config.yaml
n_layer: 13
d_model: 768
n_head: 12
n_kv_head: 3
head_dim: 64
d_mlp: 2048
vocab_size: 31123
activation: "swiglu"
norm: "rmsnorm"
norm_place: "pre"
norm_eps: 1e-05
positions: "learned"
qk_norm: false
attn_scale: 0.125
bias: "none"
tie_embeddings: false
parallel_block: false
init: "uniform"
init_std_qkv: 0.018
init_std_o: 0.0
init_std_up: 0.018
init_std_down: 0.0
optimizer: "muon_variant"
lr: 0.0127
lr_mult_o: 0.892
lr_mult_up: 0.704
lr_mult_down: 3.0
beta1: 0.9
lr_head: 0.00557
warmup_steps: 200
schedule: "cos"
final_lr_fraction: 0.0
batch_tokens: 262144
seq_len: 512
doc_mask: true
train_tokens: 1091000000
steps: 4162
dataset: "wikipedia_en"
MLP neurons of a small language model. Each row is named by its layer, matrix (down: output weights) and neuron, and shows model dimensions 48-111. Each number is 200 + 40 x the weight over its row's rms, rounded and kept within 0 to 999. A neuron's up and down rows have the sign that makes its largest values positive.
A block is one neuron, or neurons of one layer that tend to fire together. After each block is what it responds to, as a language model described it from the Wikipedia text at the highest values.

L10.down544,245,217,118,199,245,194,173,281,149,213,187,201,164,170,204,154,165,158,221,216,176,157,241,170,171,157,235,216,105,263,136,204,228,213,181,137,272,179,219,188,100,181,214,204,170,120,196,176,230,240,131,249,165,158,161,169,182,193,168,200,167,200,149,230
L10.down737,226,237,204,215,212,162,158,222,196,173,302,153,201,267,264,132,231,152,264,202,217,217,149,236,230,265,250,189,168,209,170,174,230,212,269,112,181,224,205,155,147,181,234,182,227,271,262,193,252,146,156,156,138,263,211,189,185,224,220,160,183,161,176,165
L10.down1397,222,232,241,148,223,198,139,221,259,246,249,236,190,167,189,242,238,201,209,257,112,170,137,216,253,213,200,248,218,188,217,177,230,176,167,181,257,279,218,248,110,234,186,252,184,227,206,244,167,185,157,241,208,173,249,214,167,204,153,162,133,182,181,169
L10.down1699,210,166,146,161,180,197,206,221,280,207,141,226,239,199,201,199,243,213,191,221,166,170,209,196,259,233,211,317,167,213,229,182,238,171,248,187,227,199,204,202,237,187,211,130,204,210,195,158,198,178,217,177,193,189,167,196,246,99,217,229,125,167,171,218
Fires on the token closing a person's first name or middle initial before the surname, as in Rudolph J., Al|ain, Cecil|ia, Park M., mostly in lists, tables and bibliographies.

L8.down369,172,219,197,223,125,221,203,176,135,203,143,196,184,191,204,229,207,173,205,207,232,172,224,207,161,104,236,193,186,193,123,183,172,240,200,209,175,215,258,182,202,171,215,140,147,201,199,240,294,223,231,209,176,153,200,151,198,185,202,222,230,202,217,274
L8.down437,237,143,214,171,179,153,202,147,266,169,282,217,161,170,188,164,181,185,152,224,219,164,168,202,219,207,236,150,228,209,197,239,188,161,184,279,243,235,200,212,221,125,228,182,216,216,176,227,234,229,194,198,168,173,231,222,173,123,212,152,207,230,203,194
L8.down770,143,167,242,203,181,221,153,220,216,210,221,233,205,263,207,199,292,228,184,220,136,226,237,258,176,189,196,161,192,228,187,220,207,241,204,144,232,214,284,220,118,221,205,281,169,191,238,240,260,170,134,178,227,216,172,234,197,201,174,207,155,159,176,220
L8.down1101,191,220,100,256,230,140,259,221,199,214,223,168,251,145,175,130,235,285,240,125,229,212,225,227,207,192,131,228,276,216,175,186,262,162,147,192,221,205,190,221,219,127,173,159,272,251,231,234,244,242,235,207,197,146,131,212,252,191,183,228,239,144,195,217
L8.down1176,242,209,216,219,111,219,232,230,224,211,150,260,237,222,198,238,266,181,218,185,229,246,202,138,196,185,143,196,243,230,187,244,251,245,161,166,243,295,198,172,129,191,218,211,243,203,164,192,191,166,205,195,182,201,222,203,159,157,203,150,160,193,184,196
L8.down1222,172,258,155,64,161,235,198,187,180,231,169,193,132,183,133,278,214,196,109,187,235,198,258,175,206,211,216,207,201,216,260,176,247,193,253,149,144,130,144,140,202,233,269,180,223,152,206,220,231,175,235,230,144,210,173,189,223,163,139,248,177,221,192,250
L8.down1224,249,204,204,181,184,220,241,242,238,224,187,170,238,195,195,209,182,198,178,154,262,146,180,166,173,87,198,208,210,231,227,217,151,182,210,208,209,204,186,237,210,219,212,207,240,184,141,253,225,176,207,254,194,142,170,225,205,228,194,255,184,273,199,259
L8.down1974,191,188,197,170,190,177,158,201,154,261,153,149,195,178,196,181,196,212,156,160,221,223,131,180,148,56,200,132,248,180,211,155,163,232,182,305,264,243,136,173,250,215,174,148,173,184,218,134,248,182,183,142,159,150,192,176,191,224,252,251,218,217,278,187
Final pieces of split proper names (Picas|so, Rimb|aud, Mao Zed|ong) and the year after an en dash in season ranges (2014–15), often in stats tables.

L5.down1526,147,217,112,262,284,248,155,224,173,169,230,256,234,198,177,272,245,204,145,202,171,213,216,161,158,194,134,170,213,167,204,175,183,193,220,273,209,287,211,221,204,199,227,130,193,232,173,258,222,189,243,227,181,157,225,184,215,171,171,145,170,245,163,185
L5.down1957,135,242,75,254,224,194,211,198,241,127,194,160,189,223,194,187,239,190,225,182,226,316,240,153,193,198,225,209,274,173,211,116,190,228,211,237,198,182,201,255,185,230,188,204,248,268,227,142,137,239,254,233,146,156,263,207,262,187,183,179,264,230,150,188
Final word-piece of a multi-token given name just before the surname, often Spanish/Italian/Slavic, in lists and tables: Alfred-o, Joaqu-ín, Á-lex.

L10.down734,158,206,220,239,188,218,192,199,139,178,141,157,220,202,172,187,280,180,126,106,175,172,235,247,199,222,110,258,265,206,161,249,140,185,169,220,205,192,146,198,189,145,209,311,177,222,236,186,242,223,226,191,184,188,169,209,206,193,151,172,220,213,202,234
L10.down905,194,177,190,245,331,179,191,192,220,207,216,242,193,105,182,245,113,163,199,164,249,263,219,251,235,246,219,120,176,266,153,246,127,197,210,141,181,107,230,186,244,204,187,210,237,225,253,196,177,199,237,167,208,213,190,178,193,186,185,187,163,158,176,198
L10.down1103,236,243,198,225,248,253,238,257,246,197,175,286,250,206,154,278,173,198,171,188,150,105,171,200,229,227,169,226,166,207,200,166,219,187,239,212,236,157,190,218,277,231,177,217,154,184,238,193,204,197,143,193,142,257,138,150,203,213,199,187,222,174,233,127
L10.down1320,148,224,191,169,223,120,210,274,174,177,291,219,248,218,186,115,154,165,220,204,156,239,198,125,154,255,176,240,284,195,206,96,184,241,117,229,156,169,198,211,268,292,157,242,236,194,240,203,106,131,134,250,223,190,169,253,267,187,213,222,182,256,273,214
Final token of a multi-token proper name repeated from earlier text as a sentence subject, e.g. Carl-son, Air Liqu-ide, Organic Valley.

L8.down438,188,197,168,217,207,250,270,177,126,217,177,125,261,143,207,228,211,219,216,193,188,201,202,186,178,237,200,206,248,213,162,217,262,194,243,122,207,253,159,187,296,213,215,246,153,207,190,190,279,166,184,251,196,171,149,197,156,193,164,172,177,194,205,192
L8.down837,218,282,165,236,193,109,170,264,213,162,264,223,288,193,237,234,170,239,255,176,223,170,210,187,190,217,196,178,247,167,98,215,265,151,162,209,188,190,101,195,243,120,237,211,217,203,227,184,211,165,230,236,188,200,159,202,238,124,236,147,137,215,166,147
L8.down1053,118,284,109,252,231,152,204,250,274,116,206,129,236,155,190,236,202,215,280,223,198,184,158,195,197,244,220,195,243,196,201,146,209,211,214,188,121,196,151,262,180,159,168,249,206,294,173,229,206,185,189,181,198,228,192,205,223,225,183,175,234,173,187,210
L8.down1122,185,234,284,215,280,231,205,128,301,236,239,145,222,236,269,177,235,229,205,199,254,184,261,164,196,248,244,203,170,258,259,272,218,166,151,189,214,195,172,127,226,250,235,119,179,190,267,187,225,163,250,220,182,199,195,188,199,215,203,93,212,131,226,182
L8.down1396,143,149,183,210,154,179,241,268,235,204,209,246,202,218,221,192,183,190,201,146,181,203,226,137,160,229,100,210,193,236,246,94,200,175,199,173,237,227,287,242,219,144,185,215,165,117,219,195,236,252,218,234,247,204,183,204,193,134,229,182,232,194,182,210
L8.down1426,231,234,146,252,210,183,198,278,193,132,116,197,233,178,183,202,192,190,254,259,179,209,203,163,178,265,195,261,225,199,186,182,217,256,185,167,147,199,175,203,170,111,252,246,211,301,186,205,194,168,252,227,234,165,156,155,227,193,217,143,132,198,177,181
L8.down1664,203,178,196,237,215,258,213,178,187,164,196,177,160,248,158,232,141,177,196,234,225,209,225,190,148,152,119,224,256,230,215,152,198,236,212,177,247,181,199,185,171,147,185,183,180,186,282,206,195,149,200,223,145,159,246,163,197,219,188,193,205,259,100,172
L8.down1807,233,164,139,259,229,186,247,143,156,223,215,178,204,167,175,170,221,183,155,248,275,246,141,205,221,241,215,229,152,199,142,209,219,199,258,164,125,189,173,253,198,212,221,169,214,208,201,264,179,206,197,161,180,181,154,185,171,189,217,196,215,236,204,186
Final word pieces that complete a person's first name just before the surname, mostly in tables, cast lists and credits, e.g. Flor-ian, La-ura, Ced-ric, and whole names like Robert or Brian.